Part of a small language model's weights: 4 heads of 128 (1 for keys and values).
MLP neurons of a small language model. Each row is named by its layer, matrix (up: input weights) and neuron, and shows model dimensions 0-169. Each number is 500 + 40 x the weight over its row's rms, rounded and kept within 0 to 999. Numbers have three digits each.
A block is one neuron, or neurons of one layer that tend to fire together. After each block is what it responds to, as a language model described it from the Wikipedia text at the highest values.

L2.up862:461480490526491436484539522495470514514553501522475587461372477534489490489483420498445517510552509509503534443502556474469570442529422472512442548484541524492461499490492536532456501445535528423537506501538485535458489516503577603476544435461529482475486462501497572459513509528519441501552478555515464454481511524506490469419462565472493478571459570455539510467467568516548425568593490530519417497504425520502524486482528536494496509502454511528524561481603512504494473489459557448511508514550480495485492457
L2.up876:512442493547461489521565536442450455520465543476539505492448524484446504460479522529482569495444451511458503511515516548427525550546498536452520528471490478487472553453510489447486513446565583537466547521478571480518471517467460571526501476624547429466520511495578486532556513515542410491466506589500533531447479477519487579499509520505516462539431517487492471435528507514513413540516474527514494494453490467507502477456489457517508542493524495487497454560509510452438448554433411512411442555525516482547530578
L2.up1048:529485519538538511439563528471444457436510538563533504496461468529536427447510467455497558544530462515544503551452453509460461556658539560451471427431395440463459487475561506493505512555557440493512488405480476518427488529474538487446457440463492466502507442513586508521466444504476517459470424476451450540600537479473532476470495559536487538529512492530535645500474449488517521545508477535520516534625463487452488503518570501490487524525554497536367464464500513532488511484567476488495545487556453488540492409
L2.up1165:504469573507477526538587529492428477463551584517460533490470490453513447491562414502448449466470521522496482488472626500458556499465454453536495416463438521544446478499491558504514523474516552462537493512534463506499463455519567531553532430566500509512475412517493541447457511503541441466495506478547510488489504548516497476513481536511502507609493464467437473494519519490478517456515487538491413481513445530479466497463516540587457462580527471499539515461607514514500448488513553464514498516600500541410513537
L2.up1346:504470481507467524466509561506423417503538501559544519454501463486484454503466408465481473495584500431514458473524511470437471482460494401449486485486552500530456557518505572541531427446566542457576442477471447497440390471586496562525460555485546544497488500498457514529447519424548457521477508522498468509510507489510477482515423666514508469539480521500461564481498535476480512486552480503458461468559539488514480513414534468506480558532553504495475498441526490525458497506497483473595440488576457543491407494
L2.up1399:577513517490435511508533531488458481472451503503545453456555498502491531483529491423529462558495477624553507569484473510451447522599446540479531483471496556471527559463539462467574488461520490434491483472469499557478535515526467463503526516520494552493511479544543515489474551496471561534494496500476498582491515488480475524462509493541497533417473467526583649487560454526572521541509503528508570495485436520477487474521613425501504554567547505514464440472493465552486502485517498435412511455535472491504466440
L2.up1465:529493560485435494501504540547492477432537527613492534480397528489472494476451466461471508497483488608421428500588495464539513483437377459505561519399629455424540524470480508476475489450479525476549497529547465481518492532457463472460506538494465510516513498537496509457511478504484476495523507509498477521544481483442541461498490555502512477444464495487557573442524408525424483480535453467526514437451399492481493489506553495557526511498472497545563508506590521528573483488493563472506597481516445560518510491
L2.up2612:586466534529462501479615536533466479465542565512470581506482498500512477470537476472466480504504492471508483521464511446451454463539507402508507479483532500490469545494519505501497494479552534467588462484552493544518455433473504528507535426519603503476439452537519509500534486440527429481472550536477486557545534485504504514501479570511474491535470516467534544430493466440450459463558425486509450475520454488482475479518587526531486519563526502485478512505588513504489447452486527479470496554588466483465510492
Responds to: Mainly the Candidate column header in Wikipedia election-result tables, after Party or at row start, plus weak scattered words (album, away, above).

L9.up817:520526481461484470482551509532445466524454571553490453479565537505481484447521489517532424516497502499431526457504471477525516550513515475530520516486543471478467510508534508490488504525484423464475538511484515570385444540539500482412455406486496572454554490516421483408517491518524483457502462433571530483499421555455521475487542487548460427484432472492467522557551475521465482525435548464454440527482492566483480511564539510483489488501445492553436526489442476486476515470544450498481459525414424430462531570
L9.up947:468456448453495386519518535483459568461547524483564459522545543523498527456475516576471481515478583576487510512453539574519467537499564491560450494508515507460461444487513507477479458495496475524472474556411526518520440531489429533484480464474476441442480466510468430503547451453513510507487466523560477479537403566488486520460467479487539521463514441587454529514508478485467512463504481479489515506515516530489543501416535465453474463534543448537446514481412520510468516535474498501489507475488467536532494499
L9.up2148:467530476496474485525569570455476507471472557552508499552498525475480508516522454519494430580576524482467537376548502544487546564501479547552491489444449558489393539468492519523530463574513457511454477565485450450477485512499467572519529441503476519444532472515443524475526524559549498429479456491596574522508518561494492433445579522498523466437445403530488475518489552508513475529467472532453462506563485541460499503498458528501487493566491461503510512462440466550492527492468476526513483533538464512486467494
L9.up2485:488484461486466508508487485518460474466538537472592528507546566436479492522495529509398519573485461458443517520519439512523546523503461503577518421388491484589457520515450532494547465475470525559482448424428491503497477454504517561497511439518577436444425459528453477545498477538468583530525481392560415505504495506446486472431490465506523551511426484515433557527505505524521531520514509525435520502454498566446527459483555420471475574576559513557509516511416474493469490435500502409462541464546496617516524461
Responds to: Nouns naming a role or relation that open a linking phrase, usually before of, as in a member of, as part of, one of, due to.

L9.up1378:544489482448529486507508559496532488594473502428531487510436518513506498457544474514513501466527484484516560480558444436488509504485543567486508501612484493482474411456486572505490462523532551493482430546403487587523494523468478491502488470544475507476492541467554541522543551503521457547467534533495484499489508504492551498499562471523520543520480415541466485531553552523458492473466462410565483504488522567488501468427504494429439512505481440503509518503518564509498478503512458451508497477522461519491551468
L9.up1506:517539480489496499501497527523497496538452487459536456447513495536536543479454422539442502490498497540476452542485511483506482532479494516537512506487453495502513492532442519523477462424524519484484538463571541449455578494492466450515554507566474475460472512476539428456537505533522446468444436465527550490592496554518537491501488452568505470532503513514520555533553455511569585489479491410484514415488502482472485504474533482423461550551593490477413522460521542473541552502464562508508470465486492494482495457
L9.up1746:570493533524523457535520541481437535541502525477500510527502495492470555483517538490544511478512504520452439505448462473485553510460531512461514520479428468544426521447433474495520516491468517521500543511457553470531561456611507494554538425488456505472529432478440507488517577406509422490531532443517497439470527477437455527451514533426518554482429573490466481485487543482480485455470510532512400535566546444512496427591515532478483496419528590501569461557458505588591520497514504492439530454421536538495506488
L9.up2345:493493461487517474482549513472430459482502530459569479431497544506553467464459482574474449490524534545522492506452490521445446586478490454498518495510444465495544468461442552570470539445515506484462473510435466519484431498549404413450567536536445523417575517463423527539515579500477433480444491526479471575472465491410604463495509557520495546595479495476441527502537488445489528516509475542443469430478473489506497508473521470499501470581482483513486580525473532487461574484463540499517498445470452507513448537
Responds to: Function words right before an upcoming verb: infinitival to after verbs or adjectives (designed to, thought to, able to), relative that/which/who, adverbs like also, not, typically.

L2.up138:505519568530475479446521470536493398485515532573510486528441465492504461463422465524498519497520460528494463497534461512488498539515473545500546373457447521490480508573517520502386514492554387473554552444529515455531497605518571452456478543499444487522542538447522558468465470503471511429487501473455475521441488554540515441462532434469436464519418547537499594448544490479456509580497501496480566528484482494498421539481504533497451565472562482491439477514453546475528529480518599537479519476524519439486428426
L2.up196:502490519464498417437510492511529462460462544450504497551431512516515543514524461507487494545522467506566488501476483552492555515505518535438482503540410575478430487518554502455446566512477477530515525483514480502506476496539599463514480558469564486489530488431559478515504510557507484502521512461481507558396520511553496515521528476489398446586486499507449495510607504565514514489478483508506576525510459487494492499469434517404498538567563505547422471519457516472494568507497571505413539531542513440468413484
L2.up212:462519471487524500450531451517551412544537484579453554423356478511491481550410584600498465510546495450522498450554482454529579518474500498538486495489499452479481453544500531547425556484476453464548462506519541460514488508495476575567528499420494542542578489507539529463463457503482482447473453460459503488472503486481487403497534524482531524488499555462512486526446467508486508521530463539552455525506464498525496492540494519488492523410484500527509529482467531486551536523485537444542549484396457531524484428
L2.up250:509466468498539416507471454502471533469485487458492444541524501494466441488484506496487531517496493578435507503516552494509471546554490535574468504518453498493508470503518452477495519555536456520435537517517510452513546536511479419460489515462521514501499494490553478545529461554488551551459499426545541578552498447516497477499531398537463482457509480550486531525556486484545509448456550444476563461436528483500561516506474445542538477513509496534411514533530520481486510496479445609509533507448447486508470529
L2.up304:527527585521483486427497469557512472504497498519504520455391431506512435527500467547521547510591481459505474493549487506470536485521505524433501439531430564526416448507584562534403577479543399444541493441496533429536442567519510538483502533402472531510554534487515469554502483462480456479508549413489480532493502533481501445518517531487436529503448510529521566497534492530555496458464464509487549448428488472517514515498497496461502538464550463561428520488462525525509533507492641497483531502523476524519403460
L2.up1447:562518589535541492496528480496467551499496387609518498448414489509459447511512492521475510535525465470547446470496515498467525556584501486560492432531467544511425514554550546522481569434561414456456470431518560498504528526464481433475528447452542535498571510510521486470470521477512489514529515500494507477490478522492506452440493535473482509466467520497478502475569469547555487546499469514489551564510471518530503490503500427534486538447453528538511519509440539527513493520514574462565540479547457543496476422
L2.up1946:480584562472493520488458548525539548521535443512456532463468500545530588490418508468544560508550483445398456483577513511509548484521557424461482491482491508497459449548481524519411572496518520392515447495582528487526433504393477558467483476481495509497555481504529507545474491537491462521525518492498499479449485525508479495534506527481468505488484463565479477466488452535534505485475466504481466481457429454501490472463522550441492485461456504525463550511539544495524522515484589550590511487481480555522444475
L2.up2221:514520544530472586480591467466484489496514456576484519517440465455503429505487532585498537496510468447496529468499457487503509488576511530503547450505440548509448470553546586504374472489505524475510470459538573464514473515485525459555458577487484470503535541514574479526480449454480474461453490478448524544410514517477490476531527556503459463494481571548488504478540530523501463500521465513514603559533492437496431519432479529447498573472554453527408523533489507548523528480494575548597539459510526527506427402
Responds to: Mostly hedging adverbs like typically and normally after a subject or which, plus weaker discourse words such as However, originally, once.

L2.up37:537522501485512489520495537532427484550488515528510437485472454461492497473512480535466483495529466405488526507511391485452516467514517459482477480553451521532498525472569460457479566466470496444379464520477486518459472564546477489486450479458516464453449505494502475551542495448548434473446493467508510475453507490526579493479499531524507471599473529474487478473508533508539489496516525438544453527447535483444520505477501535446508507536463509484554569546449537487427505550478517585499513557524459414501327417
L2.up230:576555525459501473555503542577407513563514503574454454505507512452492540460517530554406419517443504404541544479467403504510504466536562442443552473505424485445522474550519471436448536453510482441429410520470516488543496547522428538545463471449482473490434444454474481551497502423552466499451460457506515437480540513512549516519490527527483473555514496465531475457494564516480440488475500472542445576443509504418514503529546548504511517483443550502516512567433531521495507481536537558510563534488470457483365445
L2.up442:514562466494584454532470550561423503598526519524499504493472512490461489550524585524502459494518491403522533519495376497547524485568521448480520487496477479514494487459503482476421564442433456483384447522482482481511462567546406490451460479477491487475478500506452482501508473468511498493470478470524494446507494513483538490477478470504465462505477468489502509490523521538583491492470528477512469557459548487415502538552528534433525537537449512510516559541493521478482491532487468508493528541433454455514421461
L2.up1183:536555519452594474531518585569401550590466559527512473474525520451506516515551547509455450523527489382491532494494448485542474471532516431457495485486438497482483515475509510434446544444455459437402425488499490445527472554469440490473459497481520509502458447466478458499508474413548496485459494473516519467491511524488552442524462500515479466563492492484503475457501508516531457491498523456561437530482497464389492484568542543464512483558452489497561531554493509504445478559472512546500511568450445460507383465
L2.up1421:548526488470518459517466528554421541577521569529512493518536505461484498479537539511496484480527470409471477441504458449493449520516509446468549487476506434523475484478551474451452566467469479466444458536482491449512493577517442504435457465486550471472469465452489449512527470448539455474438497467565512463531498520523548473491490529582510424542508477528444488425525564462523512435503522439494442515506531452439494497521531500506504501523443490473540532532493530513435490574468501595547484538482436459476345510
L2.up1520:539531508475564479599543576531392476577492480562500481481540503454521512495487573506454423499539448460460507501477383534515473487507522465455458463522461471468497484477564434438460534500452439470396460493521471468503462532475449496514453460494486504456467472501495438498529517446501511480490514494501500430504486494531540539470463453500512506508465468515517501497484492512516440486468499468525445566453503455442495494542575555470486560490463486500539542540451505490471426531511474525517482553474451473493396468
L2.up2368:540493469491527442536552577548371500563484536533497484519481536486478511525529596488470490496534486416483526536469382466548474468536508467462492497475452462491502509451516469443489531496426438453426430510470508464510456573484438491469437456478535507481432491527491495536528483443522509490457491477527461450556522470509559526502477504488534496532485483535512527438517504518539454498517503453510426491526537517412504500550539529476526477527431502497517540552471526533454471554482466481577527577492434461536399493
L2.up2788:561546460488538463542489532579422516592525530531463513504538532493494539509511586491524453493518508405472537468491449486517441527481515405467524449480531413490493474484511463432443532488475450442446443553518482472539467575505405481469496424467521473473448445504482461471551529463525505510445489471577514445519513519496552509531485465523523468510491472517499491449526500454532485443506528460485426520442508498440477478538554507507475475542396526475551543535483513515494482563470489533537481561474408472507407537
Responds to: Colon in clock times and durations inside wiki table cells, such as 4:00 p.m., 13:30 and 5:49; weaker on range dashes and "later".

L7.up1218:498565511447475526554511475534508495510526505469472459468468459468463567530480475510526387442480561501522539515488486445433564516481504539514467465462481509475477498484556468460503534515483543512492489475491459538495550605564504525512549474545535429512430538609529504529565490458534468498540478412591467522509467537464487578443512512516442458548470496453522483484565492515506510359459520508503460522465539506522498508544543541540458465477443460489524467443383516466494497432490492520500460484542492454434447588
L7.up2705:499473491532446467485456431510517572518587534433515451509507488421433525446506465453528406437479569537473544476428499489500522539545528602499425525493481540513484490518524492479508490542500500526500502422552487485521512585536477494497538417504565493529454527551495505530532482485526488483587493427495461469551452495463479540556579519509495565548446505469563532470548447475454528369474507529452479499544587495567528414532604524604475464559494550489500500446460513473489544529492506460549518439520527494458473554
Responds to: First word piece in the verb slot right after a subject, relative pronoun or "to": verb starts (sl-ipped, rep-el, fl-opped) or pre-verb adverbs (also, eventually, typically).

L7.up1223:547457480481519491491538480498558545573475440515537617449482465541441440455464472556523461535495516562386555406541458504428513513450530582528508457561466477518499498538526572544472481448555521476463542476537464455512472561532523493532505498506478463515515434490551497537552565480541445547471450442575491509567497513404572522523494500528460535514521527463468451466561545543503495463431494484474472440441505502436494433500573517538503527503557480556574462531487539493500408493487428511535446505513519506473472493
L7.up1571:522548496515528470512492509491471450513512498471548455448509547462480455454431492552536509516440513550523505490463480501488518575496444476516494488542520440514496442445454457501504455500474556472474599536465471577530495485550507448573519507488443492508575448472502452491498488491576449559529509442576471522486461482516466543480387526490533439530544512486446480439485500501463456479421473464475524475485542499517513485440499531549533530550464486491554354492466489482574501410500515473560542484536508433520541530
Responds to: The slash between degree-minute-second and decimal coordinates in place listings (46°35′46″N 120°31′46″W / 46.59°N), plus weak scattered hits on section headings and years like 201.

L9.up523:458524509428503527549562499441487508499407450520524536476471480480489512463435505556443444521510483522524535527511422520521470444496492467459541489435517450479455465502501500518504464552491552518424489527520468447567515531485521481537529478535548520518511547536526471483483585469548392530512544541492443516466457443458504556495427514538483551499475495487525470455507477580459438532458545457494455548487513475496491498535478545447464505491489453540507424498553508573477510542459493539433558518524524498546443507
L9.up1953:456547510415510483598566459513494527539481513542473504504463543462507571478494498509474468398528549491488525557509446479453454479535530509463520515533565491511465570474512479456476448512530536412434540475513503498481511519519469559501499462495410481542513560480502416517539446511485480475492516436509533501415498535469477563455426591445473500447563431513485473444511485490515550431455597456431523499489479434425503481507507479490486494584503520470518548545624535523542579489502465505428547586533519467488427533
L9.up2039:465506501531501461558512486492438506491509494504462454471472461494433536451484456513461475472516473501479495503541464551487527515537441515441558477522467434557510480493481587555520498517487507517485535450457500473489517551483467538465509560520551460465417513580510550549534556457633500542471555457469487452485502491471511577478464529494548559497514480470528465460572513520535422547402530437512432522552506447533476545508526548480510501593465483504500441548516459527495506523389475506439520466426557475506498509
L9.up2666:497570535439506515603550544535483543513559472437503506490485504459540489544430473596450457489397552460515501475513391548504430495491535475497405488470487485471468493501508527494468469541507533484435511531512547508499513570422540554570530539530497462533484464497498558475452557517574422519484445540525514445538477526394529433457514502483471514459392496452472482519494475497506593517452593464482470530526578532455415538431501470466432458511423459532446502507390491443470523513478480510496555496479502529540497540
Responds to: Spaces, commas, colons, degree/minute marks and dashes that start or split numbers in tables: vote counts, track times (5:10), coordinates (120°00′), scores.

L7.up597:498433496487486464519471479502466575511508497477528509533422537518464497471422500472501484488500580507466463495534481532416567514493478478476508504473522503532417515503505495466540490479521513521441478514483573470469478440541517552501497556500544464551522482487498476457481478535477530432535445494515391509520511474480475534487496519581494583508496499557458542506536532512541485443481551495491509459521520469536378551484517546444455483499552568492509491573494514432537427450516521473477556478506470488461486491
L7.up1221:506517473437457523575507505526540517560449481529538510461497492525502451386486449424517541467487504558479470523535562519549519510504500530496537493477497490485447468526502517471527488460491482509421528458545486557525477489465482479586509492495468470427418460461522499530466485550445437421489455465476523457475516516464408485514531501522545536494536474509535591544507512524466485465449559523485492500457436455484443450525481529416462479491489545497552500497513507510540398573492525522539479566538471516579544498
Responds to: Slots just before a number in tables and stats (spaces, the / between coordinate forms, time colons), plus auxiliaries like have, had, could before a verb.

L9.up289:474525526534485514493501450485536542500490513530528499491578471490539443453447461497451507496451468447468512552525501467494559496502493522525529517533465486574526532518503526487445530499469508452488534547514536506519546466461496483450463575526493543477581490461438522486442496414538481520496494518530418587497451480485491516482568505584484506506516498494494506488512456454517574499489481488500487471570497569508396498462492451457465533543535511501482476535461465508470557551535513456579542484500553568549447471
L9.up416:498542456470566498494521511476464459484475476549516393447542473520477508384414534565496518453398507435490465532545525458515480558520464484482441495520407478513506452524460485577468538469544412509490519456499490511548439478487441508511438532448524478432588472497480511501484448446533520462422481557459461566460517530495524591539458587488532487485521469482526566485550547513513521482519491472481500488519555470438509446477446548534482483578515505504471460512447491553497556490559498581426570486480528499552483476
L9.up1562:512551480479485438491501481478495467553513485550474474378506472494410513428471508608452486469423499460518418556481493441562500562511539504501449469480519514567524458561472488529450454511514532524500500506464500492462485512460430510475539471547445557439581544571454475544435498523509473535559536532452516511477529515464477562511468560491494544520450464499572558463546502487491557543462448444471515519526601570529555493482608479519507503600538465547447499553496513587514569491467526542487470515490502504466511494
L9.up2565:489472467525511454536514478514450526476482555471512527473583402516451556487475516514493561471506524399514502500466486474440474516473460497566495496548565541507546478486534512522458586471498505534476559538501537528455513507497492471537490568502561492565488464509555510447501539474536459489506491532486429536537496461461557563510577587528514435507536453545537542457543500499538535451510502436535483551527563555490506478483524515556464459478504508501486520484449522462624571485495552463521524483475474438477457453
Responds to: Word right before an expected passive past participle: forms of be (be, was, been, being) or adverbs like newly, later, originally, previously.

L7.up2448:471548546448500463534612410462493551514447480451479499473494452512500495464557477552502453492585514429553462494537521514467506527510434496579548432434508495424521519511569491469530406516445458403496528515462525512480549543606573527547472488522490477473442529485490462446565548484558505499468404468571504513496528520483503522456531464525491526524530496485478458534550582543507431420496564453448488512476571523412464500522559566512486531503499552588516518587467465412479471522453498536490487509485429485480434513
L7.up2703:564501487475505497522531464508492473519471522572500479547508451507500506467486544520511464494521593471466463524505489539538566464519483489510521455413549451458441512512474471451518437544513495485472588499517510523416527499500483494479484357491520413452510463520472437570477533499455446496525501515526496438539493494428503512497511460569502526573479489502486552497505486467517503470491551485485531562566494527485482576519541485494533517537494514512502500442461504500452465453563520514494477549474516518509449518
Responds to: Verbs, participles or adjectives after a subject or copula that require a following preposition, e.g. participated (in), affiliated (to), consisted (of).

L7.up2288:475482514480548525565490541508489515574535503463462465457511468499507512522464487531443519554415473528460460518493552449436504517493570527533454458502519585474420457478414528474528477474476506477509496481456548540518492463552500562514493485550462480475460426491536561419493526490508510496466398505546507404531406487486464561488490481505578493550532463596487483552502495466546584477488451407470428473520514488504561494480483507495490486509572516551464489533458491566514543485578523520564458542485509550505483513
L7.up2968:503471518459495481574523507450465542484464497494439519537531477477436566554510482499460530567496547570464440588466516458489466530504509496531447498527491534452457411550478502523476504580617485424430486448443554507503506562547457523430497466541453521509510469496630431502485470498495477558547414479581442475509469494417550504461460507548554541486515461530507498518463483523428558433501441487446491560563576453525492439492482542464497495459498553506502539519449483597480505528540508528429485500494445527553526506
Responds to: Column-header words in the first row of Wikipedia tables naming a person's role, such as Director, Writer, Candidate, Rider, Athlete; weaker on other header cells and list boundaries.